{"head_dim": 32, "norm_eps": 1e-05, "init": "normal", "decay_shape": "linear", "batch_tokens": 32768, "dataset": "wikipedia_en"}
MLP neurons of a small language model. Each row is named by its layer, matrix (up: input weights) and neuron, and shows model dimensions 64-191. Each number is 500 + 40 x the weight over its row's rms, rounded and kept within 0 to 999. Numbers have three digits each.
After each neuron's rows, "fires after" lists the tokens most often just before its 100 highest values on Wikipedia text that the model never trained on. A number after a token or word is its count.

L4.up313:530523472567478475504488553477443522475535540495465468483493517545454496438490440459541542500422542509496564542537480517529512532520459538466481468589432533504517529424484517548558495551526424506420545523599460429483442522571464523502472555489515481542481479474472487501516457486385509442461423547534467511494507523557434533421556508453515491533528485500509464473445543558481545531433
fires after: "e" 20, " G" 20, " O" 11, "L" 5, " L" 5, "al" 4

L4.up304:504535465466557522468533526494459499648471438494426507533471534479498485511437473550590553458503535530462469456397529486456483437490509488538416471577465542535542446451499459498456515527418518473501473471563495483489501533412501435504586584541468503501531452434503448444536512467518457528525458521463469463560534570454491528542491545515581451599488554491470434482499496491531475554494
fires after: " comp" 19, " Cor" 12, " di" 9, " de" 7, "c" 5, " Mont" 4

L2.up474:455553419452496471474520434465517551483507527500503499514544537469525474482531530483505512571493443518521521501441472387503566532542514562521486487549487494490443409511479542540549490450533539455512497495493555535478490513414476555502522435494485544485498519460497542438468512471551483489469438575483477522469517577476512579487518484438555583474562487526439477448494481461437483473511
fires after: " " 40, " no" 7, " Ch" 5

L4.up534:509461450513505498488556510472458509537522520680496535500502512566488506504515500479533499538482497514540543555503510501486490453542434540531472502471522551568503451465541463487477426515475522541573472473554491466468485442553487546391426565440453464522431528538539493444450449456500500487488527553489575421511468518531430470492511511521492523472496479526473565516507454577447585464442
fires after: " Pe" 14, "L" 10, " O" 10, " So" 8, " R" 8, "O" 7

L4.up360:507474497516549474463542496491524488475427500509447544486590497510508499455435463486490452488506516545482525469607565428491486457474509496565530487471488469391494425477494479460522467502558472457460464467559532435486459512558478544464551544489450496524489456526476492569502458441615525401503511499481484535558576535474507518496539472551459443516521534479484493441505520565492485563472
fires after: " co" 34, " Co" 14, " p" 7, " ca" 6, "ab" 6, " Ro" 5

L3.up586:476502472491517452518481544456430539474524593426521511516510483481484495447464408581524504462529465519538449543487572503520511501508553457497464518560519492452389556548477460549491579580505527497546465468498524484553542483581483539479495563522498488490473454494562505481570494514507576491494523520513480527494440508521580513429499502453463522493392465521548468503480465509450555527504
fires after: " |" 20, ":" 16, " " 11, "|" 11, " November" 5, " /" 4

L4.up163:513484540527532495494498518460496487533527483491591437500489450553486490478532495462532524524498524468547521539415504490537543580525464487574539476543570537457484550582497519490509503478509438519485532460454534586554500535504491440484475499440497570456483440485516561574554523520554493456566546496489461501551550467488588504536471530536405546507484500559484505430484484445449447492469
fires after: " under" 13, "Release" 12, " in" 9, "ough" 7, " In" 6, "d" 6

L9.up469:527572498490598513539429455494485513580530457445451526498464435481546481501477448523570532497436489503500452448526415494507445497487498475556514512536538493439443517492503572489511537534473570467546436457524490543454466470479501500496502505552499453485498501466524521462449489576497582541500483504526509599425482560540509468480393565476518565458473447542511545539498531477541496476434
fires after: ")" 20, " on" 13, ":" 8, "On" 6, "1" 4, "m" 4

L4.up846:493579510486536499447469530463504518591518520405521440476509520465547538478511475512511456553429510533544415440449533468506491473537403543469512554495509511510485486506533449475520485456480606471581545549566505545523476539507496452506478549489501492489581486531473423497571502558471478484485489528561507400508498558474491570470486461558460470491463426487440545541505529502474488540482
fires after: " di" 32, "ff" 11, " Di" 11, " Port" 6, " de" 6, " d" 5

L3.up297:456557505620469487500493475436488550555506431574599476470485490561547509541446432533526527426491491439459496471479510480490487526565428487502542475474435471506485541482515512544578561508512583455487508470532503433467459477540548509467553493483495477512500516522472407475486480578420547523457468508540546476526417476390530508482499607442450534498569499549509459528458434510518467487527
fires after: " a" 43, " A" 10, "ci" 9, " g" 5

L7.up700:489419459469402473467513519450536501587487508466548550524511555516472499376443499568513538522520494516528542555487441536458487439507480554458492449461475486425471499502478492572482512494560555494533565513523542507477540444469467450502531432494437528525521529398466503407506473437494512502479474438466536516495510479516532471502532400496418495529538562534539482519505515507510510491505
fires after: " |" 47, " /" 8, "′" 7, "″" 7, "-" 6, " con" 5

L3.up239:499496417486501518581531510501535515447500473524446516571542457539499580567410465490544511420446529505447475524452453483515530484437509432555522593543561504463505537571536511587482481472506456418485512453500504452502536514547526492421520504488502555497499461465433502435564497469499464500458484495501527455482482413496449557511537564449465518607513433508495474549455447569391466532548
fires after: "." 34, "\n" 31, " \"" 11, "N" 4, "T" 4

L2.up283:498474498528525431478478461508488428428563500476472480485493480468488517555508436512543431457508464511563477492513489512521498443397446461505530433408567496472512441631529546443548461524497535513491565480545425493472424485497511481481577581454532547522447468510476585532550470490475466462484579456450533521461506487560458535514444422486430486454496446494466525498542441542548525520497
fires after: " " 57, " the" 21

L9.up726:480531475532493556566494561507538511529412504525588493547526477522500497467534539536619531501544495470533502558407484508469448493500528504533496482443553476443495534485417439520525534448452451492511561595471525540469483493570505552512490519452483616499523446523504497529475542496540555531506533487480451409501534521489466483511481490551423536398527558560534508545438441453527540477512
fires after: "s" 43, "te" 12, " in" 8

L7.up878:511505487530461530492527500503424502500531479448510507437486495512487487504523492514487482462533465392514491490439529488557593487493582503512477495535437462434462561526611564498492543564513489522499458546510479501452488524530491546615422452508488523461485581474385561490449572455492510506508561408480487485465498516597501474482518507553508503528459494490473494556502502480518528507563
fires after: "s" 43, "ur" 9, " |" 8, "self" 5, " Re" 4, " re" 4

L4.up484:582577503531513440529456497520522551515445467504453502513525512503486485487448517526519464433483451555524479505507551485489465539535541563508519497494478541537459495497564509530477554530439492553519554531535509497503490456548509510482506476582483549533525487497428482480495516467568494496449445529446462503527483480470465498559482434442508530437497487465503440559528494550384562495492
fires after: " Me" 19, " the" 18, " Re" 7, " be" 7, " An" 6, " re" 5

L3.up219:525507484464502525448467426484448573494514472487510496493481461451564432574436520544520468491527447489502503476513468503462470504535585457504509506534499554458466605488499485494491556517574489578555466463551480516464496453488532508556503545482407586537474500451455520514529436540470522521451450482531517432502489456504427464441440497516522495437517439422407438500463524544519557478485
fires after: " re" 16, "or" 16, "ed" 10, " success" 6, " Re" 5

L7.up642:421449452513471499458441520501458531521536547478463477522470489457511474502566508487482489486481536525519577454519515493511537542468541513583522430468521522519476492505521597460522594539411478436505516551555467512442481507496489502504415552502512490558465455538485402590525532455412467404491594483490473498452484501497534517556511525512567519521526460502472532486492459519411489529515
fires after: " " 20, " St" 8, " st" 8, " G" 6, " gr" 5, " his" 5

L3.up206:543489483447484552513559531499525495469519520497473472479520513479551494428427424478533548468427498518441451559489529471477457494532541447535521620568510431519502508573457586503481492635450481499493523452485468472533502523504562510508500511520497520518470421501426493486506519412489528442457442440539471461507479494495441467528516531539490537546517471514452500500545453513452449456468
fires after: "\n" 88, " (" 4, "==" 4

L7.up892:520477487519541513516463470446524444522517493515509464471487485476519498472562511508554540507512483522487531557433519532445578445476517526492455528400498544418494442542518468483536574533462494517461542530438510468383473561505492459456510573459501568509487551516531473544556515485539526447497500479508493512512463441524464483469461474555456488466510473499441476522456403477461504532523
fires after: "s" 28, "ef" 13, "f" 6, " Pro" 6, " ex" 5, "p" 5

L4.up545:483448595471514537452534427466509454555511536413494595512508504542537471487467460532548504496504477523534490583462523475550501456527451508498584461515507459543487511451482543490503471523489505518469506515577553419509489443539601494412571512468415522445576465467582494536523537524498441491538432490531470497564462495436527528493523516481519506488513545481544506496497529527533555487529
fires after: " Ca" 34, " ca" 11, "ca" 8, " La" 8, " Port" 5, "pa" 4

L2.up779:464458499531489493538475467489512484570556465554517490423521420478535497482482536461444496537482524427553424489554482495580550524527489524519509481501530529515471489452513482509523461469575529506491528504546458483543483423483503551486507495475477543488503524469501542536538577447492414504502448468514439525531450549558480516509482433482476452435394470474480602507495455515555493500495
fires after: " do" 13, " co" 12, " de" 11, " bo" 10, " Ho" 5, "tro" 4

L7.up658:573431532543449538568478509437560491543553585438492465544504521475511518481539476498532466569521512499451407529454482435540476496503545544578495530488483474479409468456466478520466518482480534547467451528460560428465477497480556498495528498511419485571499520523545462503498465454433508464505479543547526457524499502460500499500503497492524514569520513525505543464500481551503499557502
fires after: " fa" 19, "ru" 10, "c" 8, " f" 8, " Ch" 8, "hu" 6

L3.up797:500489469472554483540435529506499479472436514552491489451564472553556518474481456484494507442507508542509481493462504475483408515592461519518500478469475442474491476564531473543550519536482488461510473514486491528470500458572514476424581498487474469471532491539524518505399479434498532531480466432517546539519431565575553530513439540480577437518450438526458505533419469576518470538525
fires after: " " 41, " who" 4, " f" 4, " h" 4, " that" 4, " a" 4

L3.up870:451437447443514490494466540447546473551489477562519441512540582495440507530471491480521555506480560506463485525478532580546487526477442532542513462464521454516539420509466478533527460539490575494468503515427432535599517454464455563517510478473472530528514499535490524460552516505626523500493409527487521474477514561512527491453563595449488424524519466511543494486424510604489445524506
fires after: " Co" 19, " co" 12, "A" 11, " con" 9, " h" 7, " " 6

L4.up254:510533526472473478529521484501542524433418548525538505465565476502517452577485441519496487479509520471411464463515457517458494525520427553524457484512532497443523466548463504483532478503491482471577563496461496515504540483502446492460477507524515507509467501482520442489537522519537544546579464531565555494492451497505519532535482528500521436451560585389497459601515480580476595478504
fires after: "A" 30, " A" 20, " a" 12, " E" 9, " The" 6

L7.up445:523542404445462472493477528469552561422563484456472487460470513547432479430525489532495482465470477459537545477540462535540496473506544362561477563494447551471449545377486548506488423552526456551486436453477546478475528471518559516435501492476489507527543440566545474442493418454531527429457605567500495475462505533524538560602483509565450521507513474484503543483513518473480497500504
fires after: "s" 28, " Sa" 25, " Ma" 6, "as" 5, "ma" 4, " Wal" 4

L3.up208:525496455500493509519574455554488522448533432500435445510545485490549490554486508484552482588457466492456513491537484492457480554513456524576472553529473526502500518515545500463467451514483464499524546446434517490473576494534488501457509480497480537562486466559437523500419445507504502534439487500506546435524456517566516437481495532449473531499528513453504413484486544520361437469504
fires after: "\n" 39, " (" 16, " \"" 9, "U" 5, "===" 5, "N" 5

L9.up692:448465517523558516427484489490457483536558527475437602471496533498488515503442481518556492481522553492501550508486523548493478549555507503507459540440514526510487564503530509530461518536499585484519457497492499509426455589480382521524502436579547474518542521526400480494497469493447490474477599498493517481543464442595549428484514522442452390526520578480529480468536488505504428517505
fires after: " |" 41, " an" 9, " se" 9, "N" 8, "now" 4

L7.up57:497519471457457519522464482505550549505481546576497517562532463444506527589567487536486495483488439519485485512499460495525501539435425506479513540542491520513479529472495468479481499530563477525499464492470515544482498547483564506476568520422472536494507461510453559506482484495513560513492510478438526457432450485473519502438517515468490526576546536483499428469428416479470551457444
fires after: "s" 39, " S" 7, "r" 7, "ad" 5

L7.up28:488568481477538522528467513515537560478520496409510487479487535492443604534505512546494491440503481506465473503466479462525581472515481531437472525510476519463486554567408510487527464500497505505528540590526497463452499443495491596449499538450472519531534464477478483446542452447457537503596523532505561500517497474471449448507501467550460469413496497485514515568462511507518536486552
fires after: " de" 23, "s" 13, "en" 9, "c" 9, "ar" 7, " in" 5

L7.up566:507533467544469564482538549528440534475431515499578512481466547501521468504519560539538535479473491483530449499488422472554466523547490502490556514468446644562398556504532422499577477572572463500517466481460563540575484459498539529498533503447511417455509490577457480441499459512500484545457558520461499508460485477584504459507528570505475499493474488450466482480495508463415528484511
fires after: "s" 23, " N" 11, " S" 7, "im" 6, "S" 5

L2.up299:526528499458440553563468543470532480497449493494420469507520546497523481544475518499475508513536436540465544471537491467476547548457429532508494434473443514488521470597510470474523455472462568496563567534551499456540521587541547526474475492494486490470547480525545514448457469511506506471489488508488529525517602598489474575498479482503510556522477450507521486489500478530384475451437
fires after: " " 41, " po" 21, " Po" 7, " In" 5, " the" 4

L4.up893:408454543460471459484485515528561474530484570498476467482568459482480541454478513569478525539486469423512553490486514435368571531482475448468461459481506526531499519453518434441468485541441493495548469480436469528505505451510454525438415507501476540524510525458601424524558530523449481463510498529508461496474534488428535535496517562433520576508509437476474474495507592578513465496504
fires after: " G" 24, " Ru" 13, "t" 11, " Wa" 5, "wa" 4, " Bo" 4

L4.up103:518489529461486420548527494499433493482518549536527565406626492485491468536415491477495478538483518567553529527470467504500432490460521525552462510467540420501501422496549488429594508453521538526449520489570486476548453516491474575490559517506460549569536503515448456567538484460511485512491471458539444514554550431567521580498476483490520472561491485504516451570378469521525514553540
fires after: " the" 23, " fa" 7, "g" 6, " critic" 5, " pro" 5, "im" 5

L9.up293:534504476481448489526482472493495497537552552509440444473485570550508523534459433503530451495517491506581512454504490472470480564489408550447480570501554448584527415549515526505453457496545488535525477506488563518472525428507510522483504518480498516513445515520568603469523456543541520539525497507515504489537542471499463519507550493478509490490486431437538526562428550486413480513497
fires after: "," 21, "." 17, " and" 15, " |" 10, "\n" 6, "-" 5

L3.up649:497560486503565486576520479499520543438483579479444491484490509582471479516501491430512504530531448520392517488501470470443433517516476392507559532553442534553511437477546429440484573522511522516542476511477516466491488511488456535494471502423474509538449485460567574458473508422523494477580517510551483505543521484502540530474532497453456433506482492526485459526469492436510494527559
fires after: " B" 22, "B" 13, " b" 6, " Bu" 6, "ba" 5

L2.up351:542507509498519459474460483463346509453503538549494475488486470505471500477522507541523514495442457531513431510520526531446459470505567565526455479537534462502470500492509472572609491490468511457440512510488528460467452490484455578485528501537534518476513452602505414470545474471483539530521478603528529467509518598508452505487458471493463485476480514561453543585454435508581470513462
fires after: " " 36, " ca" 19, " O" 4, " Me" 4, " Z" 4

L3.up501:512471523498567453498532473515500442483551522411493517518588488491488502544515486540518449479535501588528500448501498459574464549447516469581574598478502503485510506449516537462401561468552482488507542519495471520492549498458405521500476559549470472519507459512465542508512414466514499441487520519490477535457545502552465559514468461500518463426546413472422545529472501491511512456508
fires after: " " 29, " de" 10, " C" 7, " in" 7, " De" 5, " Le" 5

L3.up549:498520549514516522493492523498466487487551522593465475431522540564535470432463487486467516552470475457494532495524448590498453425518463472480492477537516501374461510581525481520410496517468523489511506499471502489432501496483568481488460461441532456525461437508510485484607518498492541504435512490513550440472496479477451524526505476500435527460523535497581466581494506457489475448494
fires after: "-" 26, " \"" 16, " |" 7, "t" 6, " (" 5, " under" 4

L7.up643:476543502535415523470552459585508412553485496611488469518469473519460445469451503492571501500451539488498464509521488458565562504463513500509489492518448477477453451485507492521568495405480447558524478497444498526506564506509485537534471497542506474455538446498363542552489469498529528543478527504516475478499491468491523500470428535463426495580583481472525503541514490519535501493569
fires after: "s" 27, "d" 11, "min" 8, "T" 4, "fe" 4, "n" 4

L4.up181:451557495512484545515535451471550522445559477470495516506483502592478449537497546506459495484437610479542486470470517481511511516536501473517443469458616475484430524478481487500463463511583498538460524542394501501529511507550513588513440435441513511481450514482495525499490511498515467525547555543490535554502576483515539521492533513526505442533398480477436448532459536531409499524527
fires after: " W" 23, "y" 14, " O" 12, " U" 9, "O" 9, "W" 8

L3.up888:471484463531531497480542486519460435427527474502477494493546478533479469486494467518518536428516411488477623593525534543452512540495538459470499537403471564473431519458477524538522434484512478538538523466460444545523454532499507469485501416470525532485549430470557527422497481463452446468459582489468486493453468449451524481504564545582459553472568484494459439590551534499594493510505
fires after: "s" 45, " Z" 9, "S" 5

L2.up619:467518516439525520492492468545409469450532528503518527549523500432554427497489565479508469512518438479550508500526542509473425479476541553470521495544544476491441483490551463601528519489488482515477495629496482436449507492550482542463475489490494568535498510569575548522422485498491549524507524558515451506463427579515458548583496449555489481502526458496448370520456451531404519523539
fires after: " " 38, " Ra" 13, " Se" 7

L9.up263:500458530567582464439460528482480534512535479474506540486497512491526476462450487539453493470539367448506550506491529575435459515526474527445518517479449498539558570511503418592513469515536504479533487454556451391489475554419479489536502492517462521508466500526483538534558478464470498516410463526547454543529459556577504473556451491445492521486499548532506513584512477458490495525462
fires after: " " 47, " |" 7, "d" 4, " re" 4

L7.up128:469505482478486533501415493512469557514534554545506576499519434482480481453525515496505506597520505438528482480446444503580443581456528487469540472448511485468488516504545496489507456509516440497504515498539507522486555552471505476473424492424534553426551481545525514472492556507501417543442507490517485487408524474492553443464471533456505541400562448531514498486511471493468615516504
fires after: "s" 25, "et" 12, "ad" 7, "sh" 5, "ist" 5, " st" 5

L3.up859:554503482497556557473554441538484490422483475523467502571574548411446510526468557436529516473449491560514501502432523468521512512542536437483484467500476443545477410498572491526487488458500529489479535467484510545497424476508465554474572455522507433446489511556495549425537548475483487557584542407522531510463589545447528457484523478537510483453488523486535424484542520483517556418512
fires after: " the" 53, " its" 6, " The" 4, " c" 4

L3.up636:532540472515470483461455437438557519478513568549375447498521480519481382541458507479508491568444408524577457520487519468522492478511522497466476568571514501518490490556465542506522502433544543484533537557491436517476493479512488483475517542554457466480543545439509547449485495462502491452507500463477519514484474472564516510549456460569484500516484504493539484520510549546515447547475
fires after: " " 25, " mi" 10, " pro" 10, "par" 7, "tra" 7, " f" 5

L9.up242:496500503485482525460410450504611479554530447392521466535497523455507546515538481472547556541466494465573538523488519512534479478435556470466530451380438534440564525568501524480527480535473495584456592519574513457449421492486530420497512450479593459474472544445469410514506520452535441494523509508462542483565520434533547467503511534538445488480503448433441559543477503449478508545508
fires after: " the" 26, " |" 18, "ed" 8, ";" 4

L2.up521:520510505440543558473440576494551517541476631464492560491531544504583479457552503467445518508499526516489486485490427508527514490435476525466504516583485427422499515391533475481519486447545494498531504490533486446509464409466446466514519474564433528468493523487551437527473537505551481543510518441415431542511517502506482548498509529523513503481520423513443517523599440490533435393537
fires after: " de" 14, " Ch" 10, " we" 9, " lo" 8, " do" 6, " Da" 6

L9.up147:470455525493512563510542456480485534529568433450445547501504486521540439497484476560508528527443541430521488541535494523454447521394451549470478513504508516487578443544475451535500476488496479586521485520472464505504483407500462533502442471495454516519457511432431473553624519413448478509511582512566473519476441481540518502502463476518501481554533543521511491563479467542549454550441
fires after: " |" 86, "|" 4

L4.up467:506543416500554577533500537487507502498454506471502526552571490549474476506492504433451455472520497502493497543532446508516422518448494520506513538442552551554471504494520477513573504556517421498523499489501579434406481477474414478530582516418443486556428523535453450478484525504506488436505504491494537477549498439489578533530492450459485531450474457453472484518522500506493483514511
fires after: " B" 24, "B" 10, " be" 9, "b" 7

L4.up765:463498493522524581533433473399495527493514494516548508479576453491546474492537515461509555402532490572496572483429476521506555507538441487438423500470475560525491469484522505601521477502489492563567600542513498595514573543545517464422515414479479509497524438515541481457458467539522429468451534475552509528407429439505560498514499457453494520478512408505505501545528434510424468499505
fires after: " T" 22, "." 16, "s" 15, "T" 10, " number" 5

L4.up782:480517421491525488579533534586518535397533493511507475477470483499554451492531523459460461478482448467483506497466417472561511492447503448513530541458446401506490477527496490571465529527519476453513533432532496506541458442483416522495437489560457484518473471459430533472544464449483506465477510542587475576504524580536519524494535454392472545474485475468497582486467547543500550571487
fires after: " Bu" 30, " b" 24, " |" 7, " Ba" 6, " Z" 5

L4.up803:493511497554508549426557450447509477469526474494464466565493530524494448438428585557497480490486559470420517582475471514517494379497540450495493503508503529550504477453512532485474464510505453559472486470537561468486526499495479490449466527426482540487443579513449550521461548524504484431489495494513529490454545501439484599530444505558472481500486524509487467533465507547507536452575
fires after: " comp" 28, "amp" 10, "pt" 7, "p" 6, "ate" 5, "ut" 4

L2.up139:492553505498522501491473540601492486484496532472510475492540539461538510455474515491516494483472444571481499493515515484548522515500489539513485477622453461415541514476527506454472537491514492438495555508464490535455482495526550540470548497440491533466502485501570447457452487462520520537505482499574576454442486538460558545430498488591476452438485448411519535473524527478570560458463
fires after: " su" 18, "c" 14, " in" 12, "p" 10, " trans" 5

L7.up237:553544461535515571489516544511489568467540475474463514505523508506483527484426432571511522566532495501512534496454434502511476494513557461503504419476517488460506532438431509537436458447496509509536553495504478488591514509516486550505463488478437478514470523514495509494504501480505514533517556554508475573521520421556458506529462507462534465528492520503535459550565497462427570431506
fires after: " d" 27, "s" 14, " D" 13, "st" 6, " de" 4, " con" 4

L3.up690:555491494507575441538492568562486522437511552512575542485489500548527492549505537407407516567549490511526537452506479480499474568521522417502548493429498545564490466498501483418498499455444509467547565463456454505474404519480463485459446511485546563485521531607509502403531536458466425501468512417485497537526469503515512484443541535443490492455447585499478546483492501521533523482507
fires after: " K" 23, " B" 13, "K" 9, "r" 5, "q" 4, "ib" 4

L4.up238:518518467502473456476467419492476590566545442513506478537541515479465525494455391498466488505509538566556470544504463482507597555557522438454459493466470459572490470524529479449465526450487527511449462538594478506508540462505503514448540500456497507556536506434460513529452551561474477531566479520444508511524510494468476481531523542547537515525422547497466509486484547534577505527488
fires after: "e" 16, "re" 10, " Fa" 8, "en" 6, "hi" 6, " Du" 5

L9.up842:489523500482534538462517501516527467500493543522461452543495442463529480443461484487609491517481491503535553493500518485452464564473446583519472556521459447431521473472457471604485502509429438523531502460417489544498446561542482531438482550482447547455435480483537517513522495476545462490469527483491457482476508480520508538500572480523479539541509414501538465517546543447550540482497
fires after: " |" 49, "." 6, "A" 6, " the" 4, " D" 4

L3.up656:458581447472489477512554540470435495532484599498494452471496508483523514460447429512554482483508455573442527430550475453533576536446427518459506540517445458465491509511466548547474456495518512549498437474474525490517448549468544437415532447534417434493504583506525501480506391547501573569497520453486513529527517518509490569478506510531441549535509438480493495495522488512491516542486
fires after: "." 100

L4.up766:441522530529488424566501421489476556544463466568522510415504551517526514495499460451503484453452445496474511453489494479490514478543467526493491471445490502543493520476455608485436496494479473514524528521471499513550517472527495565531561487471518503572495529534432456488529466556454498458511468513596567512483543438483474499533547492472473532442483480498508501614596509530500527496542
fires after: " a" 22, " the" 18, " A" 8, "l" 7, " an" 6, " H" 4

L7.up370:553467508528514557528498408511419459543545489491541472468526523504533532495458587462376457572489529500488528404445454499478524542560507481512479531539402537413501448470480517445472456549526522571506525467438507502438509469510558550405531543488557526500493569483507456496509441488515571447507581513533573544544454498537477556457508521508486506493513468444505463528496503537523525488565
fires after: "c" 26, " P" 19, "p" 13, "cc" 10, "′" 6

L7.up194:520456516552506491464448614396503553467512552468490484508567510513421523515489443503531452525474541529524508559556536463446508571463502543540481465444537556444511542456521563440519513487425530480530489448550512543433502566457448571478498553493479522497504523525514446482553497438516493437418472534483508491468515514503558496540522494427475490588481484503576516512491488484443575502446
fires after: "\n" 34, "---|---|---|---|" 16, " |" 5

L2.up876:493518439561424561513494462487503508466512526497541415523536513513534530497515578563585581536465418495496515534472426442456487503478514496481510468528531521509537452511558482552519471412394548503470511515525489453475426499499527541451534522520512533530518479472451442483504447514454459414467465654564491564510522503564471547458496528519465447521488458483518527496467537518544508483566
fires after: "\n" 91, " " 9

L2.up374:512444463509498451518536543504470574477475482520461476480504546532549506478419491462503491474448466515492550425457523580465434592477447509500497549564503438430430473549530514551499436572450471519440529552471490504535495501553475478464550543490480517524507458592498482474445445476456526450470453530545569454502589589503496515546499508455428491532459440524441527526535495475454451481531
fires after: " (" 50, " \"" 31, "\n" 7, " un" 4

L7.up589:509416478568475481585450477522523505454485446526528561448495470503450506459535580457532514455492475518480469538517435444468597515456537478502504447526456508494466553597498463492502449535573439514512533498397442462509460530450443538530530483501549525409585457533534487478552458442490468518519570524502468486536430532529502566480459546472481541550439482460554546551484501506510523502476
fires after: "s" 22, " S" 19, " L" 13, "il" 9, "al" 5

L7.up389:488496491443530499526471534519583433573532487536465514493520507503437478491468534505558508546491471499453523441456448473537488432535502506544517455535430565456473513506443586421463521568506465482490599555477509453491477476430530536419456474537550491517458524533512473527515571504537510529498588519500501472499474540417539493528469546467502501515455499522532472518467502477498514461530
fires after: " mo" 17, "vi" 13, " c" 12, " in" 10

L3.up687:515512453528541484546522512531491533508514475458468531511574489472526503453542527542505447483529446466487459489528522457455495508526477484486485506464561545456470540460480482533509487509404497442501460511483611441467514483541462544477554503411452472524392474557497456459530494504406555512512523491431515510563470484502504497560459481528505527482512475480489464480517576583517430507489
fires after: " fa" 24, " f" 20, "sa" 13

L3.up535:584462520521497528491481512527545465535482474464476425550554464540486489523454503523440499456486468506525524517408504495469428604467489540504482486502514473475527450582491463587483489544519506516532406497500542472570521481529430440481514547477535584505539495521547487493513584479458530464478513506579514526460446500434512535597487499498472470539506493530481472528536502500442466563507
fires after: " a" 28, " A" 16, " S" 15, " " 9, " the" 7, "s" 5

L7.up571:531494481536476551487475511550509537515496433492508488483553515507564513542547495462592506467534494485418488540525460502458486542432511493490509504480502573475467507571519367442538484472510469492449530470583511464475447496492502459495488480457464498516507562479504574551551488527478540521550531488431423485473499511468478526473526502463459477469491524394445526563559528456438565555508
fires after: "il" 21, "ar" 20, "ub" 8, "ab" 5, "le" 4

L7.up15:505499553521526559525462489514497497477555526544522531482459628505557410523526520521511478463455551418501591484466535497481475403481474504509505538486473521493513433543474547533475448477530427467567527508531460550474519508460472433478600611562480509410528522508448489492524478520495570534399474542502473509483506467424500555477535545517489514533525562520464507536377532521514570500416
fires after: " comp" 19, "p" 11, "cc" 11, " pro" 6, " con" 5

L3.up735:477541468501471572487464418465551492519531488496513499504527457520527412517537532487458499502508559413609477502522556526527445428495521521438555452441486535478519540478452541526618483503549462528526465537496517491481556530570490527506478530511410473538521561425495579485482416586582521474554466449512482474413419551547508535523487542540461506488484469451459510514451515510421474475548
fires after: "s" 51, " " 6, "u" 4

L7.up558:525514530483501519533423512492525536478527535489549516441497507550470509501532471538481491515459525437443527465579484492521450484430476473426533454557523552505550528537412509537553524492497502491469462514583459521519453425508522520453437542505420487459523497518546539601498500458481512487464474424550509501493410466406588451455537522525524522559474543484490514557475517473525434514569
fires after: "s" 20, "gu" 12, "ra" 9, "al" 7, "c" 5

L3.up692:559545462499583371528483510450588484476502483496476451530509496508594483493504439425509539459447538554524547566516503478561485564562496431488458484559456539496487523466466518495512470455497474575438517479455494511436494493496511487492454468508643567525503509465482509436523496436491455482519545469553516517429469459498511576473536588560446491438501496525538519511479495498463523569508
fires after: "s" 37, " S" 30, "or" 4

L7.up34:546474359590473528553493472515528448537492518517473562495470508539520498486474467470518522530499531497469520507433483481564430505497473505515444469529459440546488436565478579535474464500463483429474550475475436531474510499465372430515592461468599456497561486502526518477536453461558516501537488501542504504475408533549537522485550494532533387534555477487518519476468428486460479517511
fires after: " " 29, " con" 20, "′" 4, "m" 4

L4.up361:547506453462542443473547494484546519498487475518527505506466492568516533487514470530529596496500511478490587509468459491496437597538509459508551547535593551526504589516512556489460553467437501557586475452482505520480486476457577499476438507496482509477570516555553463516520456423595408446476547501481526450467492387560498494449483486532517533517484532503489492496529457511508530530464
fires after: " K" 62, "K" 21

L9.up331:530473466524589522464450449435412525484523522493519541498530469468512544414610524502513508462519503436480518467492503500460522434512495496525516494543569505481478477465492442547451427455581529481570533520516537470472551482464512511580559478549533498510432520540427568483499510511455557518486501517507535518461456557487540485495458536484590505528476584541352472577509525536530562492471
fires after: " |" 32, " on" 18, ":" 7, "ra" 5

L2.up478:479492529502448520564464491559537548480540521507516542524516448499469484495517498494451508478490474531447467475543487498436452439511459445544523544502497490540513532480405491506426492486519491471490505519562478481459485518472511463582533525521494419572466510467531542500495485502479497524500498468573503443496516544584526582461531481420448522475474454481498485478429536426508447531509
fires after: " c" 31, " comp" 18, " re" 8, " trans" 6, " Trans" 4, " For" 4

L4.up160:534547415490546473502513522493493463495433490448500474569452446508477496486514452570503528494512577474507549535516481498581494487536447444498522500512586531518537468476488520433511533469495423615473524538541430551499522503558551489500432513465518560540486511507447496487525493517459452508448506514479469479445540545458560454484483569533433471514460478637472512490471516498492493491570
fires after: "re" 19, "t" 18, " under" 15, " for" 6, "ri" 5